Part of a small language model's weights.
Size: 2 heads of 64, MLP 1024 GELU, 15.6M parameters.
MLP neurons of a small language model. Each row is named by its layer, matrix (down: output weights) and neuron, and shows model dimensions 160-223. Each number is 128 + 32 x the weight over its row's rms, rounded and kept within 0 to 255.
A block is one neuron, or neurons of one layer that tend to fire together. After each block is what it responds to, as a language model described it from the Wikipedia text at the highest values.

L5.down73 [148 112 153  74 112 152  99 124 150 156 160  91 160 136 105 194 114 127 146 108 150 178 150 166 163 186 124 128 122  85 111 130 147  88 157 147 131 167 168 148 159  98 166 133  86  71  87 132 148 133 129 110 202 154 143 168  98 117 178 105 119 150  84 167]
Responds to: Word-initial fragments

L2.down84 [ 81  72 160 114 111 104  83 112 168 124 145 149 121  94 135 138  79 123 100 144 142 138 159 126 255 111 115  94  96 135 105 184 169 122 163 144 124 118 126 151 142 153 119 188 162  87 160 122 148 160 171 119  29  85 119  81 145 122 150 167 175  62 162 115]
L2.down94 [124 109 112 141 154 208 167 121 123 136 112 150 132  78 136 107 137 179  70  50 123 154 108  70 201 119 164 132 147 128  88  72  56 141 132 130 138 140 143 111 136 113 153 152  91 139 131 158  83  84 129 139 145 193 149  75 110 126 141 124 144 128  89 171]
L2.down133 [117  93 158 153 122 111 131  88 144 124  90  88 153 124  84 156 125  56 177 169 109  92 195 125 212 144 171 154 109 110  95 139 155 151 134  90 168 116 172 114 127 151 168 153 138 109 152  86 144 164 142 111  74 101  90 107 120 108 115 121  94   0 147 120]
L2.down176 [121 143 137 118 149 122  96 134 143 112  95 142 145  73 135 145  90 169 118 136 177 129 124 160 116 120  83  85 143 162 111 172 193  75 189 225 123 148 136 117 107 128 167 162  73  61 122 129 118  90 166 146 118 122 112 118 132 178 110 139 136 123 127  99]
L2.down281 [142  87 148 132 141 117 133 159 152 140 140 111 112 118 132 128 143  81 129 112  99 146 113 123 255  63  75 101 112 136 118 158 162 125 138 102 168 130 130 128 144 138 128 111 146 119 156 118 118 177  85 142   0 154 143  88 135 101 165 164 154  87 125 122]
L2.down337 [134 146 145 157 101 158 164 140 134 118 134  96 156  51 146  91 106 170  64 144 134 154 159 158 208 139 169  86 141  77 163 130 103 149 136 137 128 148 151 159 143 116 110 107 135 129 113 110 134 131  78 134  98 124 133 139 119 169 163 122 117 186 175 176]
L2.down341 [113 138 159 172 109 135  88 155 120 128 121 110 127 135  93 127 123 154  87 124 145 110 135 181 133  86 103  93 153 222  51 129  95 125 145 149 109 113 114 107 135 154 105 189 130  56 196 146 143 140 107 106 103 161 112 136  85 127 147 194 147 104 145 116]
L2.down382 [130 157 105 117 131 187 116 153 122  86 124 140 151  56  89 150 146 141  86 147 155 140 174 128  70 179 119 113 132 124 141 155 122 135  66 118  98 167 142 128  74  71 129 103 113 103 115  84 130 135 152 145 147 154 183 103  52 108 172  68 145 210  90 141]
L2.down612 [124 121 108 119 144  69 119 124 105 144  97  73  96  70 112 134  92 140  92 103 124 141 114 117 170 132 151 113 116 148  78 118 104 160 179 158 123 164 105 142 124 119 136 151 134  57 177 172 175 128 138 126 150 135 106  94 103 138 178 207  99  80 119 154]
L2.down677 [140  87 152 164 122 129 105 131 143 151 139 129 102  97 103 108 118 138  88 131 144 117 113 128 172 173 132 104 111 170 131 125 150 128 180 133  84 171 141 216  91 132 111 184 116 102 157 145 163 117 158 125 125  98 120 110 124 177 201 200 147 178 128  81]
L2.down737 [121  89 169  91 147 112 104 101 156 116 130 108 105 120 137 137  84 120  67 126 146 110 159 109 149 139 113 130 134 134 135 161  97 144 208 161 141 150 131 174  69  79 123 176  69  91 133 127 123 163 192  95 118 132 117  67 138 133 156 123 166  78 132 100]
L2.down827 [ 88  83 166 140 180 127 138 112 129  83 113  91 119 101  39 117 143 173  92  63 143 141 134  98 165 121 186 203 167  78 100 107  96 117  93 144 125 151  98  77 123 136 165 145 146 167 133  81  99 104 137 164 102 160 115 116 156  94 168  96 119  92 150 196]
L2.down903 [119 124 137 135 127 119 121 137 144 129 140 113 108 121 164 138 117  98 154 128 116 144 118 149 255  65  96 110 127 133 110 159 140 148 125 112 138 132 153 110 181 153 124 148 126  97 143 125 110 155  69 145   0 119 138 108 126 107 155 165 209  93 148 107]
L2.down940 [ 98 173 165 122 100  81  77  91 153  96 187 183 138 127 162 149 145 116 135  86 107 134  80 123 182  80  99 110 105 159  92 146 186 126 190 118 141 134 145 160  85 132 121 139 114 118 196 153  93 194 117 106  70 114  75 129 126 149 163 176 115  92 130 132]
L2.down985 [124 140 129 131 118 118 107 146 154 117 125  98 100 129 143 132 126  82 156 137 112 126 117 163 255  73 102 122 133 132 116 167 130 132 131 108 168 123 147 111 174 147 127 136 118 117 142 130  92 155  62 134   0 124 126 126 125 103 133 156 232  93 158 109]
L2.down997 [111 117 137  69 139 117 135 160 126 152  95 184 121 113  90 150  90  69 130 116 102 190 137 121 214 145  94  87  57  79 137 142 181 146 193 193 155 125 107 108  95 184 144 111 139 102 162 136 103 170 141  83  31 139 132  74 101 105 153 102 109  21 115  86]
Responds to: "of" in institution names

L7.down256 [123 176 121 146  58 159 157 143  89  81 132 186 132 119 191 157  74 100 156 179 176 111 151 113 188 140  83 120 151 129 184 112 167 114 118 194 128 112 114 101 175  87 174  92  99 128 108 116 102 156 132 143 109 144 231 103 132  84 103 170 183 205 149 121]
L7.down592 [ 96 119 139 139  70 133 116 143  81 134 147 141  85 113 163 130 119 163 176 158 145 129 101 117 229 119 162  95 152 156 170  85 125 121  61 159  98 100 124  59 141 130 112 139  92 130 126 117 122  86 129  93 131 105 154  97 113  93  90 156 199 211 146 140]
L7.down630 [109 147  94 170 159 146 127 160 107 139 155 128 161 184 168 107  49 131 139 154 115 101 137 147 147 139 121 122 109 158 183 143  86 138  90 155 116 111 111  95 107 110 170 113 123 102 122 162 145 146  84 121 183 177 160 177 164 149 132 119 192 120 129  93]
L7.down645 [ 85 113 139 146  68 145 137 139  98 157 161 150 123 124 156 157 129 157 184 155 153 110 108 111 210 107 147  98 179 142 171  99 115 116  91 148 106 107 127  72 162 126 115 100 105 139 146 113 125  89 145  70 116 106 158 108 112  91  82 166 202 201 144 143]
Responds to: Upcoming non-ASCII characters

L7.down135 [159 114 190 141  85 176 112 138  93 126 177 119 111 150 151 112 177  67 109  78 132 157 131  85 218 132 130  63 122 152 163 145 115 117 136 198  92 142 197 128 142 119  87  90 174 109 148 111 189 167 131 109  76 152 109 104 127 149 105 121  90 204 150 112]
L7.down255 [111 109 155 115 111 133 134 126 145 115 178 141 138  90 152 134 168 111  98 106  62 170 103  89 131 133 150  75 127 169  89 139 181 169 152 172 109 141 115 160 119  74 139  92 138 161  47 105 175 168 129 125 133 174  95 128  88 127 172 112 114 157 145 191]
L7.down374 [ 59 131 118 147  97 158 136 174 127 129 143 152 116 140 160 138 101 147 125 157 108 140  80 132 161 170 152 126 189  98 135 123 140 163 104 161 138 133 193 127  45 128 124 141 163 146 134  96  76 114 140 144 104 156 154 107 136 149 138 105 154 170 158 117]
L7.down729 [117 109 115  53 140 147 153 119 133  95 127  87 194  79  77  70 178 113 112 121 140 190 108  42 157 199  99 183  82 132 118 156 156 147  80 112 111  98 166 127 128 131 189 161 123  95 114  89 114 102 140 143 154 132 108 128 139 123 141 115 131  62 134 112]
Responds to: Token after a personal name

L2.down115 [111 118  83 181 140 205 180  93  96 111 141 137 170 165 143 124 148 107 140 121  91 100 178 161  61 123 104 163 141 166 140 142 148 124  94 104 153  77 120 145 123 109 145 128 129 148 109 157 112  85 131  43 167 108 149 116 130 138 126 162 105 201  98 107]
L2.down142 [124 120 140 120 131 159 128 126 106 115 131 130  83  95 126 160 109 168 145 188 158 148 132 144 133 189 168 156 210 136 155 108 153 130 177 126 136 137  92  71 159 111 123 126 105 117 119 119 102 156 158  78 181 103 167 155 126 127 133 194 106 115 151  67]
L2.down147 [117 135 146 152 117 184 152 108 138  86 167 112 115 133 151 143  98 135 155 121 141 111 118 167  95 193 193 148 128  64 170  27  83 212 192 162 169 155  94 189 130 155  83 137 116 106  69 159 142 182  81  76  73  81  80 159 120 167 146 115 139 163 147 104]
L2.down321 [159 122 146 145 159 169 142  72 115 139 137 105 149 176 139 157 191 122 138 189 185 137 140 148 164  97 105 154 173 167  65 114 182 126 162 173 163 164 101 159 108 147 125 149 116 101 175 110 118 204 142 152 163 164  73 123 110  91  76 182 133 169 119 141]
L2.down333 [113 151 125 189 120 127  95 131 142 116 144 184 162  81 121 145  81  72  61 124 111 135  81 134 155 113 119 111 139 133  99 144 211 121 177  82 154 146 155 178 100 149  82 137 166 159 162 147  99 183 153  90 100 135  99 117 161  66 144 194 117 120 188 165]
L2.down391 [155 159 174 104 151 118 175 120  89  51 100 131 113 174 123 111 113 167 156 138 112 149 123 105  88 113 127 129 137 149 127 152 153 180 147 182 137  89 127 175 104 157 146 129 110 141  41 119 111 155  68 103  57 137  60 125  66 139 104  82 113 117 142 106]
L2.down397 [ 81 166 178 139 111 122 109 180 179 151 107  39 123  96 152 131 100 131 170  38 109 119 142 122 114 162 156  88  89 184 116 136 102 173 128 152 146 144 143 215 172 115 106 154 109  99  91 106 126 112 146 114  91  75  81 156 104  62  97 173  90 126 123  99]
L2.down447 [120  65 100 108  86 149 112  59 145 142  85 133 127  50 111 122 125 163 121  79 123 161 118 159 187  64 110 163 122  50 115 136 140 115  91 102 131  87  60  95 102 148 146 123 177 131 183 100 152  87  87 122 120 179 136 120 133 125  52  81 172  55 126 128]
L2.down462 [124 184 118 200 190  92 139  95  78 135 119  70 195 128 136 114 123 133 111 129 140 127 128 102 114 186 129 148 154 124 135  73  88 172 177  99 180  95 127 134 101 134 155 138 145 153  88 122 132  65 103 133 170 148  95 151 172 152 131 107 101 145  74 195]
L2.down574 [157 119 169 160 107  98  95 159 140 158 116 147 144  80 157 123 153 167 150 171 135 148 140 114 154 158 150 161 161 147  98 147 149 122 167 165 151 157 136 163 136 106  93  85 111  93 124 176 107 115 172 116 141 140 148 124 103 116 125 179  99 193 152 100]
L2.down738 [120 132 157  98  98 159  93 115 116 124  59 150 167 112  81 116 135 130  54 134 143 131 124 132 147 110 146 112  78  60  67 146 121 118 190 130 131  93  88 128  97 143 143 137 174  92 169 159 134 142  92 168 159 145 116 145  93 157 110 116 123 147 120 153]
L2.down864 [204 123  97 109 149 108 147 170 129 127 112 122  88 150 106 114 136 160 140 142 145 112  99 114 100 147 158 177 177 155 131 117 155 102 178 151 145 102 154 153 130 119 164 158 151 127 106 106  63 144 177 134 154 108 146 118 120 121 123 103 120 162 107 140]
L2.down897 [142  91 133 126 118 108 130 124 120 121  88 128  83 132 187 116  91 122 118 153 190 157  96 156 104 172  94 176 118 155 114 114 199 128 133 187 149 113  98  60 144 121 156 123 143 147 171 113 108 112 105 108 211 132 150 190 133 133 150 130 110 130 168 151]
L2.down947 [163 125 124  60 154 140 161 146 127 116 128 114  79 176 149 162 100 107 155 111 113 121  78  87  79 118 200 116  94 138 131 166 137 170 120 135 164  95 154 134 145 165 148 135  90 123 173 224 126 150 152 123 178 121  39  85  77  52 128 145 142  46 125 108]
L2.down983 [163  93 103 138  86 148  94 130 141  92 167 136 136 126 159 152 111  96  94 183 149 104 103 145 107 116 123 131  81 190  76  90 159 144 196 174 154 172 102 145 132 104 105 122 132 160 122  98  95 146 110 164 178  99  64  95 123 152  94 168 161 153 114 169]
L2.down998 [165  90  66 155 112 124 160 109 152 163 212  67 127  90 137 131  84 146 132 150 142 107  92 144 107  85 137 199 112  84 128 104 121 103 116  82 129 119 142 156 135 153  97 118 134  94  92  97 196 134 138 134 151 116 137 157 140 139  89 127 100  86 163 164]
Responds to: Agent-introducing prepositions

L2.down7 [132 132  95 142 120 136 135 128 178 200 161 129  83 106  69 158 136 131 112  96 151 114  65  94  92 121 176  93 164 145 153 161 135  57 134 146 124 104 136 100 133 164  96  61 112 131 146 109 120 186 172 143 167 112 147 169 135 108 161 146 120 170 149 137]
L2.down35 [129 123 152 183  78 140 108 131 150 113 128 101 125 116  91 143 149 143 165  87 143  99 137 173 151 194 147 138 125 117 168 222  98  57 131 130 111 141 173 119 140 181 151 169 151 145 134 156  89  80 129 134 141 130 168 144 133  78 113 148 200 119  94 137]
L2.down86 [147 119 174 221 158 131 163 146 136 117 137 149 146 152 167 129  65 113 136 170  96 121 170 136 135 159  97 128  97 148 188 205 134 165 133 175 201 120  91 137  80 100 113 176 133 190  98  77 107 133  84  89 158 157 220 138  45 148 123 136 158 109 121 146]
L2.down123 [112 174  66 103 123 115  60  95 126 130 109 105 141  91 168 130 153  93 134 117 108 152 184 158  78 167 149 105 150 141  69 140 131 175 157  83 108 117 139 152 107 124 121 129  60 139 164 148 126 171  95 127 116 107 115 117 109 217 105 114 114 107 146  88]
L2.down141 [ 91 166 169 134  90 158 127 135  80 150 148 203 135 135  93 111  88  75  94  96 194 127 164 106 149 181 119 148 137 117 114 231  70 131 150 179 152 146 107 131 153  82 113 150 116 159 115 181 156 131  99 147 104 198 157 103  85 121 137  59 122 196 107 145]
L2.down155 [155 102  91 132  96 109 152 129  91 133 119 106 123 133 150 136 166  91 161 142 144 168 105 150  73 102 123 105 133 144 104 152  97 214 145 105  83 114 180 128 150 142 117 131 176 122 125 146  94 255 113  97  91 166  77 163 186 120 143  83 135 139 208 161]
L2.down171 [141 122 161  91  52 127 134 146 147 150 134 127 126 124 125 141  91  92 166 179 162 139 170 175 135 158 160 177 121  57 179 139  86  81 155 156  68 147 138  78 183 132 118  64  45 137 153 196  80 150 132 160 177 148 148 143 136 144 160 116 132 116 144 136]
L2.down358 [100 152 134 103 145 135 168 149 126 111  95 136 169 115 112 121 166 131 111  74 186  94 143 118 179 185 125 128 167 123 121 116  90 115 164 156 155  93 123 121 108 175 166 106  94 158  97 127 147  42 129 186 140 100 141 153 177 105 183 178 175 153  78  82]
L2.down481 [ 93 123 192  91 104 160  76 119 125 112 106 134 152 102 126 131 152 123 147 118 165  84 171 142 157 187  83  88 146 151  96 103 162 145 157 110 133 167 137 119 129 146 133 206 103 165 125 107 155 120  56 188  96 109 135 128 148  93 164  93 137 102 116  97]
L2.down584 [113 176 118 123 100 136  67 137  93 145 106 173 123 145 124 142 166 120 125 135 140  41  95 142 152 132 127 122 115 151 148  83 166 114 113  93 102 121 102  79 124 114 130 156  96 126 215 134 185 184  98 218  74  92 177 159 112 140 162 132 124 150 193 116]
L2.down590 [152 100 131 140 124 136 109 191 141 165 146 119 151 194 112 167 123 121 126 141 173  96  77 188  88 130 150  99 110  87 136 190 135  85 139 131 118  87 174 123 163  78 107 136 125  98 152 167 131 171 152 152 164 132  72 131  80 144 115 130 125  18 156  67]
L2.down862 [102 162  99 157  98 134 164 184 138 131 165 143 145  91 100 127 169  96 155 129 135  78 135  93 124 168 184 160 156  93 139 186 119 126 163 112 114 117 153 123 142 130  85 139  96  99 170 168 143 122 148 217 168 155 194  65 200 129 137  91 119 159 124 121]
L2.down874 [136 171 145 151 139 102  85 114 141 172 133  76 110 116 140 122 138 109 158 128 115  96  80  96 117 120 143 152 106 155 193 126 106 119 151 117  71 125 124  97 176 144 126 123 170 146 114  79  91 172 180 152 151 163 110 143 130 102 130 165 188 114 147 143]
L2.down883 [ 92 132 147 177  88 133 114 112 125 124 111 165  97 126 173 112 170 117 107 107 152  73 158 167 134 128 137 136 135 142 111 215 113 128 191 140  69 140  87 141 102 109 102 124 105 112 140 154 163 191 100 138 153 102 155 141 100 115 144 128 143 123 146  85]
L2.down906 [178 150  52 151 155 147  88 156 137 165 129 125 128  75 121 108 136  93 180 129  69  57 137  96 120  91 152  93 131 151 162  81 110 106 138  85 108 132 147  54 148 112  96 123 187 133  60 134  91 116 124 191 160 143 170  91 205 139 123 121 180 139 142 143]
L2.down959 [165 113 122  62 124 100 110 144 157 104 160 126 100 137 176 148 161  82 132  96 124  71 129 113 139 108  83 165 165 137 177 221 147  58 143 133 175  94  84 127 141 173 117 148 137 139 126 159 158 147 156 116 128 165 130 133 144 148 102  76 163 118 139  96]
Responds to: Compound-opening tokens

L5.down25 [151 137 130 123 106 130 178 130 168 133 114 140 104 148 155 136 179 105 203 127 126 122 124 114 172 149 137  80 152 163  95 122  61 163 137  94 180 147 197  73 112 167  98 167 104 168 139 141 124 140 138 189  76 120 101 130  85 133 167 164 100  48  92 109]
Responds to: Institution "of" and infobox breaks

L7.down28 [135 132 132 162 114 167 125 112 143 153 155 113 154 152 157 153 118 175 172 210 129  96 147  99  97 109  96  95 118 114 165 100 113 154  91 147 110 137 141 118 160  83  97 175 165 179 108 129 105 107 131  85 102  94  84 127  95 133 129 157 171 122 156  92]
L7.down129 [107 135 139 136 119 129  77 123 126 152 104 124 128 150 112 122 119 194 121 107 181 148 149  74 123 121 104 119 147 110 144 129 129 144 180 187 176 162 200 164 109 110 115  66 118 111 154 101 181 169  88 163 128 207 159 160 198  75  80  91 130  80 113 139]
L7.down616 [163  87 116 127 139 132 142 166 124 122 139  88 113 134 128 151 136  72 148 188 111 101 116  56 108 135 142  84 120 188 121  78 148 161  97 126 102 101 166 124 157 142 134  89  85 205 113 126  90 167 150 122 120 118 124 137 141 121 158 103 112  36 126 122]
L7.down695 [151 101 121 146 101 113 125 104  57 109 162  91 118 151 107 128 118 132  73 218 103 156 163 121 168 170 159  93 126 124 121  86 122 156  99 186 109 166  86 109 133 105 153 130 146 153  79 105 169 135 129 153 100 119 139  84  50 156 137 162 191 105 107 121]
Responds to: Relational prepositions before noun phrases

L5.down760 [135 138 177 141 114 148 125 121  74 112 132 126  76  92 185 166 102 135 161 157 122  58 128 102 219 133 127 181 167 123 146  83 124 137  71 140 118  82 121 115 195 141 137 183  79 147 140 112  59  97 116 117 119  78 131 103 136  80  94 157 174 192 161  98]
Responds to: Non-Latin byte fragments